{
  "num_hidden_layers": 11,
  "head_dim": 128,
  "vocab_size": 32000,
  "init_std_qkv": 0.0259,
  "init_std_o": 0.00551,
  "init_std_down": 0.00551,
  "beta1": 0.9,
  "max_grad_norm": 2.0,
  "schedule": "wsd",
  "max_seq_len": 512
}
MLP neurons of a small language model. Each row is named by its layer, matrix (up: input weights) and neuron, and shows model dimensions 0-127. Each number is 500 + 40 x the weight over its row's rms, rounded and kept within 0 to 999. Numbers have three digits each.
A block is one neuron, or neurons of one layer that tend to fire together. Before each block is what it responds to, as a language model described it from the Wikipedia text at the highest values.

Responds to: Clause-initial subject pronouns
L6.up455:483534510458476512481541521482519491444504516486537479460394498462505518488450490477469512480528505526511542393525461477533507500522540524512474496459485456464471506524446498529529513448480492475531526523577519554460557398489488472552470482533506530493445487395477502493499521465501539521532414509475532547490516502536437490477484489445413482456476553557416523555382509565529470505535
L6.up800:536501450482499552470550490463461515442455485510476463517481527484510492456500492452549517479557550512564510486602535455521428506475504531554424481520504447490459449464542474455482508495458508449528454607486534504493447463558524459509417512486466558425443512559549464512485531474492484491495478537447521495528497551430447466508506538485432455413504465536512503551489428452493566517481

Responds to: Clause-opening pronouns and complementizers
L2.up1004:480502436563492525455462525496485505511503503453512454461508505481564467480482489509493533587508477569462542423548499500501493448493491555508475510480561504486563535533467483512491544489481525491557539489503444491463484476446467557499510549514521550468409474523520556571446505485526471491537490511470540469564492514495484501465420471443477515525444536470449489461522482464555448540555
L2.up1214:539536525458459520517511524450487537565538543439463512514509531450569468510486544555478496500543532477490489505526557500550525526497541530475492485418511508480539385479431519466498530475467548550458442514517503521553477494554453473475499496459470488471517424476454446510476492464530450465519421471483517492435506567541485523450474554486480567484489514526521498536502508427542493493518
L2.up1469:520444443498440518476410448458521533561540440457475504511472517526459495520520454512459464501570484459514515469534470512492479441443527486446481488512471483479458450471463538525507472461507487518456494456514540544482525501454522532465465535458500538575475574523545487473458524523522471511465495488462523516516494485482494471470555431550497535486613520538462415461480417507441448482497
L2.up2069:486502500523534467488481481445450429465473509521412499522468523546545536484448602457515506480512485540519548605502519466485456517460478503451467509556522499523582477512444505442475472492430434541514492530465439525401506519456438527505477490553456460546512478406490518555471495455548564552524498506477508524507569470500442537491494554579508529496517477540493529442543487459487495526551

Responds to: Linking "of" in names
L2.up2242:481496527451552508505501594467520514487530432505477545467484498435572485533493517519461433479517494548534554431571590479484535463497496556391548454499495535614480476504420511492463483478463520482557469450464593535437557498533468578437485560486509492425503525472569498475499579464527519493443472462518542504529462519542448530548497485458468527480510492452486521493544507517532551509481
L2.up2268:479535453517578492513517547388558487467502437498435592493423504524506528492457545450510559465455527540482517499501487497462542476449474504540522481556518512490508411458531452459395404508444478512480484442466566494462470568456455507485510557510518507484461453492518526460503582528458474487510504479460529523451519505499433500487520526512456470405493477482502514500513453514522585408483
L2.up2506:522480429461440447532515506452494438597651451486453517542525510517502472521515517519481467487477527497479510521523609508490456498521498518479456484432559504458555499502409442540492519456589488515538498445478502505487546523409567414422483520488508472564592475532599525515487493541462468517464466466491513527576518492542487489498489460516549520491617466469474412544518459534513489455601
L2.up2855:498526472530453513521573518474470520527521574543503522533436495442485401507460558587492517492539604496545571433495561507486567521446428567420486554499496485486528495501473559490485514576544501503511540438463482523448559510504501540470431497511498475477432522535507517392449514517532511445554521440485560542472486480531470510580519493491499516406553518462501467519489514483542527504535

Responds to: Possessive determiners
L2.up966:512561587521563540464511549482548469484489531523497509536507459533519477491492519491464509484503484492513514514465559477524568495418442473467435484516480556480508484593538473546489525450537499502438523514499554514457569472501493456475505553478438565466509453504451509519464494492494442469416413473495508448481475511578504511540507535439423513450511491468440516436478424559487539499503
L2.up1128:488520501453509532487522544478484453501476517454488503496527494576525433461484463531529529563549458530564550453531480475432538479482481513532512517561492490527497467578516478532463463513547448452507507598414433516463484534484473522506447493426512573468476536527480549511486538509530483482469451508442497466513479503506539436517478518473456459443499527445446496492518438502549560467509
L2.up1902:538533473581553541506510511420465434504510446455476469502516527481524517493440438518501565471512458539597508455552475386513537506506495519435514492589494537486486497516492517550460473468561553480434509383455550433508614534490459535534522451448486463570498448509457513539481500528545483463557492484493533524490501498453448497431499468489523527439412518505438391482441506489510519595465
L2.up2292:584594460452556456484443531468483551465433543514508495526524497488516476464503474570482479484535476550520551508529508543476505519455528532504479485535557504544510501524466510497509555504498519537527541536431498465495488511483478528531478482498478600448512450500419512535544415464539535459519410495473531464487544551505546480493507514484487514521526489523504483485460508567493478439409

Responds to: Coordinating conjunction after nouns
L3.up202:577506586496550372476492423541523533528502544514522430457508522516551505493530453490517533519544567491436507516485527529523478451489471504529464481534511578482490474451463568486519452516482500466479546521520532520438438424463439507552485497430522456479517431501488466552489487482525549452508478454493537509539451567507460503519550492451543506520488531508485472483529554499460529524443
L3.up269:510451487506551447453532445528494481502526466547425489493492497463532505468509511503483517484574465403460519540557537541473470533518542529468487404482480487509574484501522519490486563487476489409466477532536459518532528462473534478566445563424512491472541487486503545484539451460521550474525513471505546498502488519488547446482485512509440530481492476533458472447505478497436499495465
L3.up1545:583485554482500472387453476416453510446440503521509510478492418502495488484535589492555488535553471473542488494470501476525540511492467499444460531484520526462502536530526541525538454416456499481547463491537493482488573482485516553563421594519426507457522470509510535584557534466449395513484499449484531461491494581519517507462539504471395525459450530437542530492499457462446533445555
L3.up1746:546502533424515470453449497470495562468525491492474446516503535525440453506471449572531550426538475416490499591466537527497504422482520512501466476476458525558506466548515465478550485462513440482483499516583450545493541524532514545505446554404530502457451473490513531605506536450506456496541468426499529520563476538516536445454502572487442532563510461531566524519460479481454488496552
L3.up1912:501490606512493518544533513504606427522533496546508462494519479531494496553461484535508607449558533469527495531550485520543478503489494608482412562454535521483497402461449522548500499453478535520547411512456528540510498455487470520488550532493473530537405531458437471558439474483539465438441546511494535438547458581521527540487576550469421476426500412523506529430520531421418601487501
L3.up2218:494524521437484499537574494527463507514504520515458439491506524456554462506496485568544540488484498529516556529421527519501554501537537454443430475556496491480562519491514492478488502442442417451508438443496500471529434466537528502491538504476384512554526502368530546542488442351477507512491464418482508434501489537529517493473455483463478463441533530492467496518523470485472388509455
L3.up2429:463497525535433498476515484493448494547446488562510482464479524586477460556469438463506469548504541476471502519429501518517550414465505453484432543458460508516495445533489500553518423452467481455516513504535539501468543468527441529563485538510438563503423474437557511522544516501446429499546509503464481506501450492509542486450392516469518485523526565466526487412553464554499466455529
L3.up2815:513553481482582478498542465567485540533471532570486402497506463511493453502541435488505566538543435503497520470491526486445455433475435511531472523468546505508534523476505536466521489506485442475554477487529559509515508520462462483541416469526465474448476481489485532561483476529467491489555496528476524503495451530538550526505582511491499494458485526524489506436564508544521443496491

Responds to: Possessive determiners
L3.up178:506490550494484485513508463514553494565478532487475520465556508509569443493499457560470544521557583464515549461509528452497495515544383552464482499511466489457542416509547513506515529446562470491512462415533515445514536485456468545522502565446494495473551414512493525499379439515485510443434489532469502514443469488517458516496516485487513516422500557484502437475543484467425506497514
L3.up1183:492491491490534502509508497501505425474481473460503496493481487517617402496466424543468562551548518418558481588552521567523519467536438501480509518521536519479463525587546508497464462559535460488516530479524545509474495478485484366483511522448477562467487471519542578578513511507484453476426494547516522494537472462512468478500511489514488444451486471464525449426524495505494469460489
L3.up1227:489534581510494425479481495419607502533476508515521527476490538534556452486499495462466509519496466521502549456494495400495468545537472463491548524491552477485601511497482511472447425530424437484523492534501554575465501495524513434459528536459477514554517510504440514462479656517549450492491478487489475465548434466512503496539491538528489472464478499484493523469513448490479480461468
L3.up1651:491530561543495490477456542425413533472456540456511513557522500526506447551442426584420510516474466495534581495540521445448520489478422483482445520491539508470505514510499506548497514444479513486519582557497581544473500481469450506537469568322547459508513468545469568501526523488505461482478464519465521530547441434524497541485452559485461508465509496500559474507523498566477531479450
L3.up2165:562501494476530469519525515480440483557448500466443489531509513448513506488508475515503529515509524486489506503503518467477457491466514487423512500492509554517533443475451451450503458433533522492484529499396526473550479487489625539437413495521485512520500489495539453477437495511529511496532429516510547514495500506532469562414544512465425519501478411443390482550512511530540471529503
L3.up2337:482565461506448464481465450514506497532424512508518518501468542495535513438488451542495494496487415570430492552505528423539521496498507513452518472495529513474519525581500493486529454494527440492508512396527482452492552524469528526591452536406502522503412444441519477498359542471475478506441446491450509499352579469443527483459554459576490454550494466529502560458532514462430556481496
L3.up2509:550495528456537547482513557466568555466465533608435479548484505533531498516508475556398535522587535499573533364540528456531481522456456457425496457546466525437516504476473478468411462493464452467505441451455529456473485451538521543478412460545482461469532516501511540527500521499545503461474493529480506441510503476528500527470504471466500504408521508500447512485481498528482511478451
L3.up2785:591518578544540459532518517417578488578478473418517565550481483542531473542526453607483592504509567466580513506538482459415460551510475524494472475437567468466522369514512488549446546485586534475488566529491550486520553489449448461533472477457476532481552497515459479485487485521502475445491472540480515476536444475486507566499457493499439453481510502437515573485515538516465545486453

Responds to: Adjective-completing suffixes
L3.up175:514517536398511508489554479545495478499596505518530455414476430533553505526457488512507506530561506474498519501515565441529474512486470457493475557484539480510514477464414465429551538467554488504504494493549548538482493532478554520561523524494492472497453531456473551526497520477507480508506466465492601544401472469511540503576492537559452449469541514517487494468535496507486507504543
L3.up292:492423532502521467510497422486493395566498478505525470531530473549491466533538470452463460460552470489559520524494519433507503383497487489430435529551481473507490538574490447535542521501472473434543432526474456456514523467453448501518446517486509487487481483465475491475527491548460464399473546465513489485546516460496477488533503508533469517481490516484495529521552450557422500457594
L3.up425:494476474542477523486549446527517432520464553569532466510501513530477525472428516570493475622491435545519524453528553419500506524534483525519486556485527452498521506517538558490488438557538502447503502436528481488547502471439380505453529563490479503503471415539465443474490515533535430502508505514481499444451490431514523514505506490474478431513482533483464539425596522490509533515469
L3.up1088:482540521520488533474479465488507478598463562539514483437550510493464458454515510549460491545530416454478490458507557499463494467529444543488483527428470480501505547527526502469528461476446483491482576553480484482526492441496448481524492543574437490459516464560508504489456488479476473480570541518454510497490496505539507520511568503475529484424542554479421533375511473639545481515537
L3.up1102:500470531491483450418499451541597449537437504553477550504534527457454540455464426517510522491543516512491531460499562431494514411547519556519471496496512516456475488488459526496496496492497446476470559504529456478582510491506448531491530548476503538487489475451481451533500501463484433476539569529457481559536429487493499501493544531474510500483499511464452536497557431524452570491505
L3.up1265:511543539449533505450567437461557408462506453534491506487504531466468492474426521545487501565573448547495509473496530473473512438461453533461489510485470521453549491512501557460590399545530493464463502503513476554524522506445462481535480507507520585460502494550513562489464511412527483497539533458469490523513504465482429474508508490488505480495480537497474465446542515425514538458473
L3.up1490:492511543526558483469560465549635443521518574484482488479468555512557451524411464538432522573542583511511471476490524453533535519503446584526493545511499571500459503475501458539553455554527529472438480505495471496544481446470521439525496529494469536468450492530442443494408454437485500480452493544476535561507548568558490462485481516478518456526498561494453431515520447531449605461595
L3.up2978:525505466470389480541509523503551508498496495560461563506456482490490497498494467518484532505525511430510453533569611430545487482493523539459540524544552545504518420451500480463491511511554457461458444493471465496513479463489474546458518515396462504496431442505519478499426507485451484536486529525494474583528484446477481488459544565488526548508498476477484514530547437495491533469471

Responds to: Institutional name continuations
L6.up245:509581485446536453452530459491610507474477520540462462485419512493451528519508509447469515522568538503516513447506506506439532535503481461472405570577492456491509446455547566503511419449502525542457502530488495489516550503467488515575462502500456496425540475501447467538506429498578443453447565459462492540453469510486559466510508513483531433594516538591499521533519460381382523438470
L6.up901:525528474503519463494537514526497539483479493537567497480466532534514480542570483557465550556565526528532559525507531518454472573413422461500470460523434454459497545482518533506465429441506515526596480516568577482476506495489516565529457448423490520545458535485507483438489461454490492491451471487472479512496531502503487473534562448522534471395558501539433495549512459508442471529420

Responds to: Adjectives and their endings
L2.up513:508465490452522510510496484551571457514419569498493513465518494522457473476517520541483497527504553552490501487500573473474479467547504582503525502555524492501455505533498476482546466501505439464503539480512476571558470486441515408487508584479485515519494489484386498511496454521501476437466530521466568541556473454494460465489506555438550552423489520460466436427512469575510510489524
L2.up535:524486487500475538537518517487543518595468510531458480478499463506511492488490468491510533477531465468517556485553513442481483508511456548464541496519561453540491434532518584438575492510576447427482508551500514410500474509532484572535522552479488522481514506521519524440537508508546439405522499439473504501531516450542479516533572571510548468521532525519491437459556482481533510527567
L2.up2644:558540470553486565453469456513484463590446529507525451478551546577513427535495506503475505593496437504487478551497543449546518473510536552496530537556447482520475502561499497435539515483529479463393537476506486437534522368550520466543550489478470419426458498580444451497505463516470502492465507499473553451436517490576489554463502508484504562496509466496445482425514444489551520500557
L2.up2683:476546490477466503549542463468547498547458498497502468499417542442546471486496416524474482584532552485495486509543542489530506463501439599526476488592509448485444488544423516499486517452455507462385450395515479520524505467484509568447534499410487564465522427466525495463544504569449499452426466460464536538529491525531488474537573555486467519420510522504474449432550461492442482524540

Responds to: Preposition "of" in set phrases
L6.up2870:486524508517538442508518480552486400503485503547518568474513535512525475519484537535534504507498601488532496585392506516495487613518488519480540520548489490489562481499461546496518528452528503503469485488519539514518503466451470549522560491472459608438414553503459520487518505489554440481517467440531510568546503598540485532543516488485489517469463515459512538567502488512494532383460
L6.up2877:488563530537534523510475472487444462568471484555492443490483577536445469513532419503514490499540576487481508546472501526500557463507524444471512491439525478470515465509481483414460392539509480493466490424551542503481495500478485511476558471421433509503470492428505539563497442554511474478483452513522480471493445513521508528574566505528472515545515496476480556477541476504448449423463

Responds to: Second word piece
L6.up2189:519471462441513416441520516431441445450518407523427542535519455513487366521558480538539465525485506542505488526452484552460529546509511612468507537428469539457451492548447455488549487490485436428538497570548500463438555456457501495531494519538451508527492513496500468513468546514524511496419494516471512481522544522547496486427518531515489514436490448506476511520537460574448475461424
L6.up2305:533491529499531499529469441507503526541577481519514432516551479463564466456534456583479466538511538490505477431439462472527438551507531524482526483494483534492527522534472549473484533563543501436481529490439398452488497483475433497511458483480538497459458451527390499543500448458556500533485490482419505421493565497495456507534504471463478462553451499462487447585482500547491485477524

Responds to: Conjunction "and"
L2.up370:443517481445511564492460476481512468515522494483465453524535451511421509486465490602526486559553597550497518514549544457531506522406521501454511565533457483465478425506531501542507430424474481501529469460489435554499488534496497493514509485512450496501475495513460540560490512487516487455529470554446560511469380552479410519471513427457499487483459473507424501481528487566558459509560
L2.up609:542559463575469535502435501468439502591548507508478486481467422471503488493506496493509545545549561526505550550611556485455542515411501499498464541447388497445504460483466485585513484484467502506484436441513478522479537515460521568507473558413488495502504506536448601497531474546514495469518515555516518520440460524510511465493482480467443553462548456409511475492558509513526483408448
L2.up1010:473515455479471481508428481469495458528476549548498477472500472519417493490426436503498499523519521545515510572498552504535511480478492532532423524457469558545490413501472501526442547459503433437511478477534488553494507449534427563521518573427475468406445474458476498518495496460581494440583502487485540483527411550543408499468472588473517520503490488470566479492501485468476558509427
L2.up1900:518529502531461541473545585440516435496567485549513506494476475566492485542534527441488534467530459485550531465481541511488527511474537549471479524519462470466433553472483498428491520455472462479578490496422433482505515531484534525451554454517437540488456535432475548524420539521502515542575404491474500382513547548498550510438481432437393504347456518486453479497591455541458457450472

Responds to: Coordinator inside modifier pairs
L6.up788:569462483518547518529443520559451536484566518516462430504496491471483461441584491560525583517553534524513484508443523536402481481453451537518460513490499557525521504415498523496514496413493488480532451542558506497537445496480516554550462576462412520484493516507450551528490433471570470474515461512476532513569434570525519488458486485480478488454494464545493494467460484525442449428442
L6.up2991:539508415502562536450547491542522509544485486495456561488433529508517434478452510517452505499523494510500490576407477474504512532429504537495448480462485541550525496430535525571495530468465521470515463480494459492464568482483573507501492531488421490427557528491445531540507468531544419420496529492507509546499448550447570451526456525466478507441396501487475464479527465423459530427478

Responds to: Abstract noun endings
L2.up313:484508515525501477486511484526524449515525536440510434508529499508537512457416486520480591552456448599500515447526473508546501428506489497559536524482472441462463485573501485474533499518473492547538514430526522461458498401470509466519545557537524525433473479526503514510535471476521518435528492433523483512549458488525508520510477538486543493448557574505500456467528445545495451466480
L2.up430:519533567551502422534563477528561493502543565541494520414494480517533464532455464501458561505564518564433480482529511505498558510561554518499514414542541452415487420518526468581473455503504501549509495439546491535490489456419511505513559550465512484461524476502474465503526560531536439489503451524474520466488524484567518473499492553472475509506507503540423483457445440491496496500427
L2.up932:514522459470459500395435478494535489491580525524488441492470520509502534485455531557483557608508553568428448450517527462402518472526550492578525525515432458494501507541527459447491481466523520511559522477529508444524500402391463525519448501462506513475480496477454556489457446507470490482564475454494497553485493517599594485541457507500531478492517594492490437435562459548489530513470
L2.up2959:523550453451549531455445520463460446531481555513463453531507543561578531554492523556446480543479536487469490498558453497543471492538563555482541453481451530529570459570528461484433575486513503513481487449572478462514501425423496483617472490423496541400547516440552575472514448498518515487511520482453511484459526431497511518559459556446485571487535498535502529509604506477413513510515

Responds to: Possessive markers before nouns
L6.up111:528506517453566506565454557522516438515453555438484420482528486491512478523443481488478551484475559480528609434494509461535549539502478521487584486597466541463515447475429598527453537480449402473462515510471473464499452524480547549469582502509475421523505477497469514450485474475599497485475503452470544494519538532570468475442534481432488438511505493506478492430485538551558569438507
L6.up818:485518519504538553519479478488477504492423553497483498505454423457598450563458404524502538577569561488509540492549530524599527473456450507484475545500521480443496476492508544423463523530479536474487559470498489466532489509507534531528593478492474493494515538481484499412512533486443490499432497499492461570519507517519490480477477451484581469452556500472490516445515523531542512492487

Responds to: Predicate adjectives and adverbs
L6.up387:501511530529520510518559457501486460506360481538510518472516525534507457527540447498435425527526514442520475514503466444477539467527498521427535482436507493505527475460463496530521431522491532517478495449564482505503479490526461502472483518454468515507572486503481498480492475514495458420498472523483520482549496491458428447460488458517486452463466544470496505511538444455533541454495
L6.up428:555593483486494511508566436504515436471466565548457486428513499462561474504513509497454471487532502511483508520482515490509491470570502531539491448456449511501478470551432492500542517522571467549498530559500484478489506517516508521499459546453455523423495448556478538519493472515506388473510520512444549496455530559514549440552507509538431443483508549484489530470524418528441551490533

Responds to: Mid-word name fragments
L3.up238:587553602457481437518456496501485514488441510443474547484555510519513446552450495513486567493546629406487465521494475550532537481472517552524498526539525590505462461498505492441560438526600495495512520499469511470519486468486512555520492455507523506487469521501460405491445509543537451503466512535521450543461515497526501458517524515493548512407459526512456556480464538491487463514435
L3.up241:520476431493517444443427432542443492452507477485487518454516470470469469435518460465483491525494477559484479515509555484489482428472530485465514446545575553436516541509508501540476513470516484463520461476468444538484456499440544507540540543491472524456457558511543540524493597566514460514462496446469538581526466518518517400477542481483465459497581459460487516504511508475500551524455
L3.up829:557482544469464412561553478466549525474453492477443522549465504528585448572537418534469583482464508543514501475576493515467493514493473539473486493479531552500526461510511594555579467564467495425451588498502532430491569459468496526459495506496495413498448466471448451446466544518500460517492565520489529512504459460529597458544450508470550550521484537515513475519469509564508489482444
L3.up892:544475467511533492493485464482496509551475549458485527548499480510502405521512439492507516491530483499503504524544503534479482490499539573448516448564527513433475495513490529509505567468498506555484473445476440502480502508477450513548468478432482473497462519468551467526491471549515500465546518418488545525522500452541502451524527457449566523495587490572523463498455525481448471492525
L3.up1292:540478480473485484511495460485446496522512505452402517515487485441449476526493416455504574508531513490486549471510504499422521423504517550522507511476541522486491527551532536478479511529535505473454535488424425422436483503550477536560429548446464434489502486496526517496524510534499497489471518508492464556569474522525495486544575441519562511498542495504455460438564487544463419483476
L3.up1594:519470426530528511473506539501476470455530455424419456534463490519563429569540479483535527471591447539486518488508472468524485423511510567435470522507455496494473467469508527505504461462442470488421516545445557487422478441495537446536440530488407464538468493505488433401457517461522503539461528489453519435499459531501491474571526594510480561462514444514443520483516539482477424591453
L3.up1777:491514531453459499482493496452477494495529480494500479533486485555463516490466473427477573451540525475503498535502459572461507489473489545505435576527476560521455465534581497421548459517498462485486492532443496473464582416543496496474481492449532457467510457463488485534521472556572478517471436432496599456494499510574569539485543492511473569536530405542476526490456543568529467466522
L3.up2410:541471508532456458466491497494493462564570520526482550501518537546497394560505450431490532495463473461480488525519519560555477540466408480483472540566451536430508521510550555462543488494538462502458545457443510510451566444458522494530519459532482501488552509391464549516536532418528472492404507533463554516454510533568479524481476566383468550496522495554461436438489519521443497522467

Responds to: Noun-linking "of"
L3.up465:513523454507590552511505457507565448472490526562478513517475564534567460518477457562447532474497531533503503480567495510495476445513577581464466492499493591484563539501499500521456512513525507534406533485460535511498565533474399496467518546493503523477427476529498495545459515470486521508478530484481492556524496556534470573601460455461553517469633553500430508491504470433458495556440
L3.up1200:496492473512558495488481492481511477472471484558513466536479431545440554484540519535516529508497509525483494548473623397452522497528440488475501481498485511535603512514525516531505467437554527511446465528411536549495522471459517511458452519533448520467546436500532464481497563525480444576519589542526533514488460507438448504562555533556543526469494507513511565508499449530470491418415
L3.up1680:500429511517529525462495411511503541529503537531499473498508496480530526526446446441452570468520419575493578444581505470455476476501458450460468546507521531495608467463478528447558473482596463492509439470495524556544595502401489590508517519544494535498489434486454546488442525505482530510487487495528527423522459576526430498533534536533457518404478506515532463521469457528420556431575
L3.up2057:523424519452505463575469444514542503415524555460491456466494469516505496486516422565466544488476530571578527508543502499506441528521489487436475583555529479523590514582412503471512504537545503465532438482535502533503572555453459519509451510480514601406460549470411453474502441446462547480493470498495532545496484531541414481492482496497462473430506574524496454541556494494474499474425
L3.up2320:540510504477510523498473568495505415559498456445481383490477460503513538478455526521512583516510506533525555501508529524464483521496450418526412469473528534492552489523421519466528503493569442459471456497497497496453548538504538574475486568530563547446455452481502480543467503470511517497409467526473583503434437602526501424569468518577489520460503494518471499565481477511507583501544
L3.up2760:500524464488440542527425464492462493451557517486477484491497536493513545459575419562468559536555512508574508525503452529425523436502498546479442496446470494512535549468466522530573480454516493387530423517501540488497534480412423478548497515462499461496447482507496513448514500477463523478476486515529583536561445456524452486545489514556490488524450442546509488479471441513531582446535
L3.up2957:492533526409487515432486445507457497459515498523484462491531415530502517476495449503492511495546484509518536518496472508438537495469525500460491541505527497482502507493493509487597502437501432450454491492490482486466479510448463499577443514507484499514493495433433505493516463508469492409545438457450494567542450523472536425517488536477486524546530508578429575459510440479531543508502
L3.up3034:537508495424504530449574428513543524516481541510561480487520457487500484452442500558522490503540438561535540577514473535454495493528533514470501482487546478454555432483501499514441510426533510456480479447494416469496519467500559480592475499416414453498504497519491470506489494477507498539484475480478423551518441556462462504522427483524448511511460449522432502503542476524444613493520

Responds to: Foreign name fragments
L2.up891:510522513571481550532476557443457490470474454544576408490528481489511456508531510445506470445519466501483482497445459482450501511482479510458465548452439539550473453542490569480552493467460460447465527519474508491406472484498495537505510477529520485504543489501495520513445570553486498490548482446478597506472506450509490500464497522483516553531450522505486493568463470555486504480577
L2.up1534:557519437499482516533503566430493499431430522546486518492519477498555445555494460487500477455534545558539473514507478477508500491529477498435501537499527559466440503484457459547545509533523472511461501500507518571509452464511495491464470470499453481540563471480526453472470488557520498515404552493451511473483486509497465493449536510511531557475529464434417528537468462603565444460475
L2.up1608:506537535503482509557530546477497503527527506567502526460522572524556475484536501445497485525493464592522483578482472462436510479468479517527441486494516562575530427485511521579470498486517462451503495446507541520465480457542502433465467485476514495512549540504521482468491490557498549569459496472413541519534545535473497459490484490484500554449492542512370544559471495562599483548492
L2.up1665:558560436482489482488481458494430483479432487496484525593478499462474505498518521493477508494470466498509509551452495486488518480529398496449496466491517535545487438457501446472575621468537500415529611495452559518527508498521486465489543508483492496462513498545491524443542444555557515497482518516502503549468502474476481466543520497507548492432496438413446551446468428536527555508492